From a checkpoint of a small transformer trained on Wikipedia: width 320, rotary positions.
MLP neurons of a small language model. Each row is named by its layer, matrix (up: input weights; down: output weights) and neuron, and shows model dimensions 176-303. Each number is 128 + 24 x the weight over its row's rms, rounded and kept within 0 to 255. Numbers have three digits each.
After each neuron's rows, "raises" lists the tokens whose logits its output raises most directly, leaving later layers aside; "fires on" lists the tokens most often at its 100 highest values on Wikipedia text that the model never trained on. A number after a token or word is its count.

L6.up203:178129058146132150131151106102121145128163141123124137146127131113115115138142121161126103089083130101140107129119181152052113127120113139175136119120128147134146147101132167172124093149125141115089177143175134131164105109138142138143154163098111138120112106150150158108133056111129146105119154109128098148094128135142108102128107170148116122137119124157174123173135152110139151135113
L6.down203:101144108137147133100088121149121179124144147162116111144148119133089102125163127152144103176087124106105069125169131144089149146180137145128114086170075133134135143136172122154097131128086167134094098081089112153133158120130147178143145144110143138120123113173162111130162147115131138142116168143119134140178139139153139107098117092103106107096118183084168109130116119119138123098117
raises: " Nigeria", " Africa", " Britain", " Italy", " Louisiana"
fires on: " in" 58, "," 9, " northern" 5, " of" 4

L4.up896:145137128119158112116165108125103156140123112120169127151113149114082171141132149144139144114140129131093120094137127103181161153143161126121134096098134123107130155085116146118112156142147110123104130180117108102150146147091150143183160138114085124162137170151143126113168156142128191147161117141124123094135142169155132158156117125135124147126120145076143150100111135155125059139138
L4.down896:132140129118176121118151080136162122096127122107125111146110176135148119128143139141105114141095126126165082155128101157167127159182153148127144110107148161140097110091102132083145163134133144116142092087108164094122090156127142106084128135086150098068134156122150105153125125151124157153136162112077120122088122128177162150162154131146120151113110053092163129131113118147111142147140
raises: " it", " they", " she", " he", " see"
fires on: "," 30, " which" 12, " that" 6, " time" 6, " case" 4

L6.up822:112117152145133099137150103144113136098071067128125166130101125129128186158092113133135112091141130110085111133091136123154125124138148097161103169114141129124148114098142145130132174141120114113055112175123120122200118122097147152181125101081151133147121145134096116113150126135132144092104123124111120076089136141161136122144107095141147122118133126133151129153154142123155080112141
L6.down822:104119144086146108133147090122140135177119127123143121121157144100140147159130160141108112146137114121136117133114143111149117140127113132163121075174144141123175128090102167138155131117113144118110060154116128078130142138133154126135152150120124139080077148093130109157146110143115136178096158114105115131125108076143165101104149108134135122155121117102163117125071101145111152141149
raises: " they", " he", " it", " she", " there"
fires on: "," 46, " However" 8, " which" 4

L6.up442:152128114151110152137157093109114113149086155119101120142069094078121135117132143163102103152116140116133171129150135142119129126159145097117128148148164130126142145100103132111133152145136150123126148136145161100100131116107137154095157209125154137134094122083134141131176117108086108121162147157135107125139119120115165122131141168105128108123140101151108122158116096103116138144204
L6.down442:146137112120097146139115098110137121129108164115109131180123171120108145143141091098129043102128152133107144143174156099123178065110157123120095150130161139111172148115111181083118128113120148098175115131184141113141153148097112160115137167127128155135085094145148160125168142125122138124155132142086099140177154123110140104169119170109120123141124047128129160138140113139132155152160
raises: "\n", "ae", "|---|", " him", "nation"
fires on: " =" 48, "---|---|---|---|" 31, "\n" 10, "|---|---|---|" 4

L6.up1852:162078093118150129150153146078140117103081120090114103124175120147178138133130120143130112086105141094150113117125138104143135136135152122150111118085114171160122093119121095099145115113099115129155129138109130184159144125143131151137101142149130179113140133141132113117104077147133131155145135165136118133127154099143048130134119123161129149110161105174144133133177121101061144172139
L6.down1852:138141125144126128077123138095080099122107118142085141119119109178114118123148129092147099157119158102125114113085115124125116124153130166109152159122144158123097149132154121107139179116119148170074139146131127185125154129193119118117126118117122149114145116141157170113160103116180114166158122109155088129141118125124143085138161142088084124133133099136131124158202141143122109130131
raises: " time", " month", " kind", " week", " group"
fires on: " this" 22, " one" 15, " each" 14, " that" 9, " all" 5, " any" 5

L6.up817:144085107131135135141130122120089110121083127131150131120180179133148134110147164163108112107106158143117147104137121098140127153136130111140117100173121136120114152131137139118156149133113127136109078112090167095156118168060103163190136136168126142130143132108125163149187169122129133108098188109133140097126139093158148144152117170138161151153137100128147185147119094102135105134124
L6.down817:071119109106158112132151128119167146090141139168090116115165157103184094105117151127093135116100146148160126152139123098133141153120110131152154095135106111129102153151135132116097084133129148118172103112157125105128148117123121100122184117112113113159131115134153141096130112120142170129108131147121137097118155148096147157142148122162105129100154010118157116148081129105137120109121
raises: "However", " However", " Instead", "According", "Although"
fires on: "\n" 37, "." 31, ":" 10, "\"" 5, " " 4

L6.up658:137127163133160130105111144132089137118139162143161120103116134118104114120164161162113086095136111143174119128136157100102085098114122130146134115164099104146126170130165137153153146128135155122146159121113121126109099150097087143145084152144124148138172087146191157134125143105175119116101155108070161083100127118151134170173161096104148147137172110141156156129112138107104103111153
L6.down658:127144131099133102110127178146127138106165125133141099152164137116091175138128178145111075127084165159136129116142160110116115170150138118118139149152096123124084132127099152139127147117143132140185061087095151134120114106122122155156119138104128110100150098133159169125096125078153129131131172158107172095111111129164154181136155154126115140111151100136141105129082121142114150114122
raises: " They", " Their", " However", " Its", " Instead"
fires on: "." 93

L6.up1426:115119130135137115115141142125122138121130090141140109144123122181115175118138159105093136098118166134131146115119116144159071127130109098137169116120126156133116136129138147159124135065159175108137133112120150096103184096153161130147113130143150128143183095116131118129113087138080116126141136107138141098121113114118171139132123131136132083114096119089092141094140104148094108117129
L6.down1426:103140109134144109096161106133113119114160142116128082138139134162120167109143127125085164116082129124126115160131132137134139175105133129116121123112146116114118147112141122133168127125152136108119108084122159105148124145134135114106150091122192145167132111086139112090132123176130106075112135136150131122187115126105132149139140138152132130103158153131111139090087111149169139139102
raises: "ong", "um", "ux", "ow", "ix"
fires on: "v" 14, "av" 14, " P" 12, " F" 12, " B" 11, " V" 8

L4.up523:110143107126084138112135149118073149121110090112136125116172128145096178137112130129107129132145185105106129115129155138147145186155129122138135086111131109108127107112104179155126176109082081163131139149152074108140118145099160175165134139132105144128167150132141099124184120145120165143159130134121097106141118185158109123124101086082120153141133117096138121120160145143135086126129
L4.down523:110105157097163109101120077127165103149103175091146119171163168135184130110119153128110082136113178127155113138123156137118108165162127126150152090111129126148084140149136150102158187107101141136133139095154143080106136125102147119113112131146144094097140133082084091157131138164122126139100132132103108134113159118163118137154155139148136153124087050104171121122098138166134136155126
raises: " it", " she", " same", " they", " address"
fires on: "," 64, " which" 8, " a" 6

L6.up960:180104120107158135161127123126123120124153085116157102131115108160105118099150104121124126142120110127120162133116163119114099140160137118131137136144116082141154122148091088161145169096121136119164182150144147136091187160116141134141108152108111109123131158127146132151077136151072085114108154129094134119091143138125102135118104129074158111166159091149145158137155124127159090131105
L6.down960:114113097120169165120143121176156157167104141108151137141148126144100148171135126122096128106135105097157138142122092172120087136145112121135172106099131176124098112134157170114124170142124133159078131155165129115125125106138142104124117144069116095097149091141099174155095115129148082128163131116105135129121157150150078137172161143125123121142122044106128103171113174117110125115144
raises: " therefore", " hence", " later", " thus", " was"
fires on: " which" 33, " and" 24, " that" 15, " who" 7, "," 4

L4.up56:120131097126107107180119151213123127127160121087148114094137107094150125134132124145050134161107104128152138103101135121117120140102133155121097134146139137167156111142131114185089114089127121149139110174154084146146122107120150129153069135121144109166162109160111117162119096158103084114107099107117106134099087080113115163126129150130128142145139113134138116149121144121142161086154
L4.down56:160166106123077115153115134172103160122124088103126135115140101079137145107127131138033139175127116136170104104150144136092098154134131122107113136115152109128113136176155115163098147076146133130099135189141034132131123121119134144139124133059120091163140094123132114129113112108119112115101108130119099139119121108129139119134136169097123126115147111137121113121126155128141141125149
raises: " etc", " respectively", " but", " though", " including"
fires on: "," 100

L6.up1503:151091098158131149102117112142125118127120084154104111123111128130137120077157079116135101127097093110105124147145125118106140080144099115157115097152142147159143138081107107155177165143091149104135133182079134124120128084103154091158125098103126159082115128143124127131163136096102136137122092162095142131133125149157111119152113106125166176139132091154170123108116103093104114110109
L6.down1503:114094146152140128121120122120139136113176127157095090140095178139131150133127107123113106158115091145137137146124147110098134091081116113079138151179100128121110130167116092086121127156171140158156131116132115125110130114148142134143160139117163105086138125152162115117138152097099142150141142171124121135168128141106150073124122144121147163125161185149153150147095123086108147152088
raises: " 2020", " 2019", " 2019.", " 2004", " 2002"
fires on: " in" 49, "," 9, " of" 7, " March" 4

L6.up95:112113119110140141151096117125150093140110138125151129161109156121100131134138112123141155108108127100115148106141136137131116116121131114127135135099082120133128098168111115132085110096105129079078134144152162170113135125135113100120132154165120147129180086111114179154104148138088164120119141107144101147136151147141123184129149069127099129112149128132138120170123119104154140082183
L6.down95:123135148095087144165116136109155129107086142113148142136121198151150120129107149080162129126137135125140125092130111122102140149080113143140097148062139145117130118160083119094128099115164132098128118090158186209117124147146113139123143141111157126095185123113088158153091115143104124132115152114135067108102125149160130129135127086125119118105130142132111110156104140125155174111149
raises: " include", " have", " meet", " find", " serve"
fires on: " to" 59, " would" 17, " could" 10

L6.up1552:141130157129127117148120115149122104113071133146128137117068142115133091139164098093145176034129121120128101112138120164111108129145148118132098148095095121138104097179130123153091094159090126114092109134137148164132106157125116125128116148168111135156146135123103140123100167136117171131087134079124096152107116132185104130120135101084136136171148134129153109154133134087148121102153
L6.down1552:143116123146079153120133133129131128107092129124134129121116196121158082137158161094159136132124105111121123075135113118066105152104145162128151118090128164104153115130132112105138131138133109122135090158133194194102142146139123163131130157142165124116155125081076150159104139158132113110107130129142075111107108154152132138116146107115144103077080139126091121139125086139158137122161
raises: " follow", " bring", " receive", " serve", " promote"
fires on: " to" 30, " would" 22, " will" 10, "t" 5, " and" 4

L6.up1712:121108133105096110086152125145119063122134133147152158132173095135120163143159154089129127082069133102130116151118134148143087121138080114123121101110087101094075152153136164136123123102091147098136140146070109139141098111139125142126130138141139161147177139153126158093136085146130127123129151153124138168145102118169192130165133156115169115082161122124135149125136108083083122142138
L6.down1712:109110171127103117124134112141138153080129129104130147112123138147149147132095185120077116094125181090138131145082154136173120095147133139068127147121123131132176123114140137134061158158120122184128120115144130141149159136123122136136140122121107104138120122175162139121131119103140131149113140104112140111125135135128141113131168091141151141088125070128170189122110113113083097178143
raises: "\n", " However", " Meanwhile", " Result", " Instead"
fires on: "." 57, " |" 31, ")." 4

L6.up87:093096112114084128132128147136096091155096149149155155139097172157111109138129128132135096103165117129117068112127122111153125124142132113143154125105124106109088139135145145130134123119113108117123149173088106092147090162144116141106139178165116149136116138122109132132155091140075129154188139128115136113157098173152176179142116138098122125109120107109132138130105132115131140135118
L6.down87:105118107116126114169126135110092098151150138172146191165103143150161155143133119136115099077134105108140121093103111142146121121131181141160163143160088141124122108126106152113168152139133103171123081158110123102102099128141112143108104151146085087110121141158121141131108130134092134131134118149125169127113144141114149129123107157081145144131095132120157119096134141121105155157124
raises: " |", ";", "|---|", "ster", " Source"
fires on: "." 22, "\n" 18, ":" 17, ";" 14, ");" 6, " " 6

L6.up1018:117106128137140168127127082122128158154103141111158105162100151122141121091132101083128102104110105122116071106113129158119069098129149161103121117093082122104118087161140085133141148131136158081098161142104137159105145150129116131132132164162134134186133140115115138121087110121136079084112076152117157093115134130137096100143100128134172110114140116140156166146126090125141073146119
L6.down1018:135129118109144143136158134138127130143113145168121134142129122097089122143115143076103123151153064121105110126141115175133134151109130130109146131118089148114182079138145120110128157151129114139132113105124097145112124177131124111124097163161101167112154128101120108130126158115132105118135131123129166125121120164123096162153169094089135154106127064156147155113133125136120111114132
raises: " therefore", " thus", " hence", " they", " released"
fires on: ";" 17, " were" 12, " as" 12, " who" 11, " (" 10, " was" 9

L2.up1055:103108105132127077167111169137120134153164134153151156093168103131137146192120113114165136125116101144119148126100118138102099102135124154144144164103132111084141124157120100145177140136126124103179113141129167112103170115080128168105121129103145131099118075116149137135134165120080140158167129142116137111098164133130113123158104128092183217124128094114111134126115118136143105163103
L2.down1055:112134120150114085189108154127100117159136126140171143090151099110113133171111086125199113113134090148101152118121133127145136092120156179104127139117143143097123150150119125110174129135107116135154116152136159098119147105080117155088153129114119107102118107129123117151110165152127119134120115146128101110104163141102116130156147145112185166184133034157126134123130136137125106181112
raises: "|", "|---|---|", "|---|", "-", "|---|---|---|"
fires on: "\n" 100

L2.up1651:134164148111135126118136146196128103115158117126110148130098134152138126139177150131086136162092120173096166112122172114131089145173138098138127149140104132143164115112107168145151148140183138150138180103133140109132121126126137093106105116109140091114165125140145149102161118078171122146107136143109096127126144145149193138123138139129101136128159108135168122121091141143139134129108
L2.down1651:096144177116131107130160160164142114117148121132134120172148139163120153175170133146079121124101118129097128172135155109095110129176118093132153131103106138165131132133131166146126120142144140129126115116087152122096132137146115077119111109120137092139148089142193176113132083101155124146116154137126167119107150122158174126138146155141143164110126127148157088125126094124140146120114
raises: "org", "com", " Its", " It", " According"
fires on: "." 100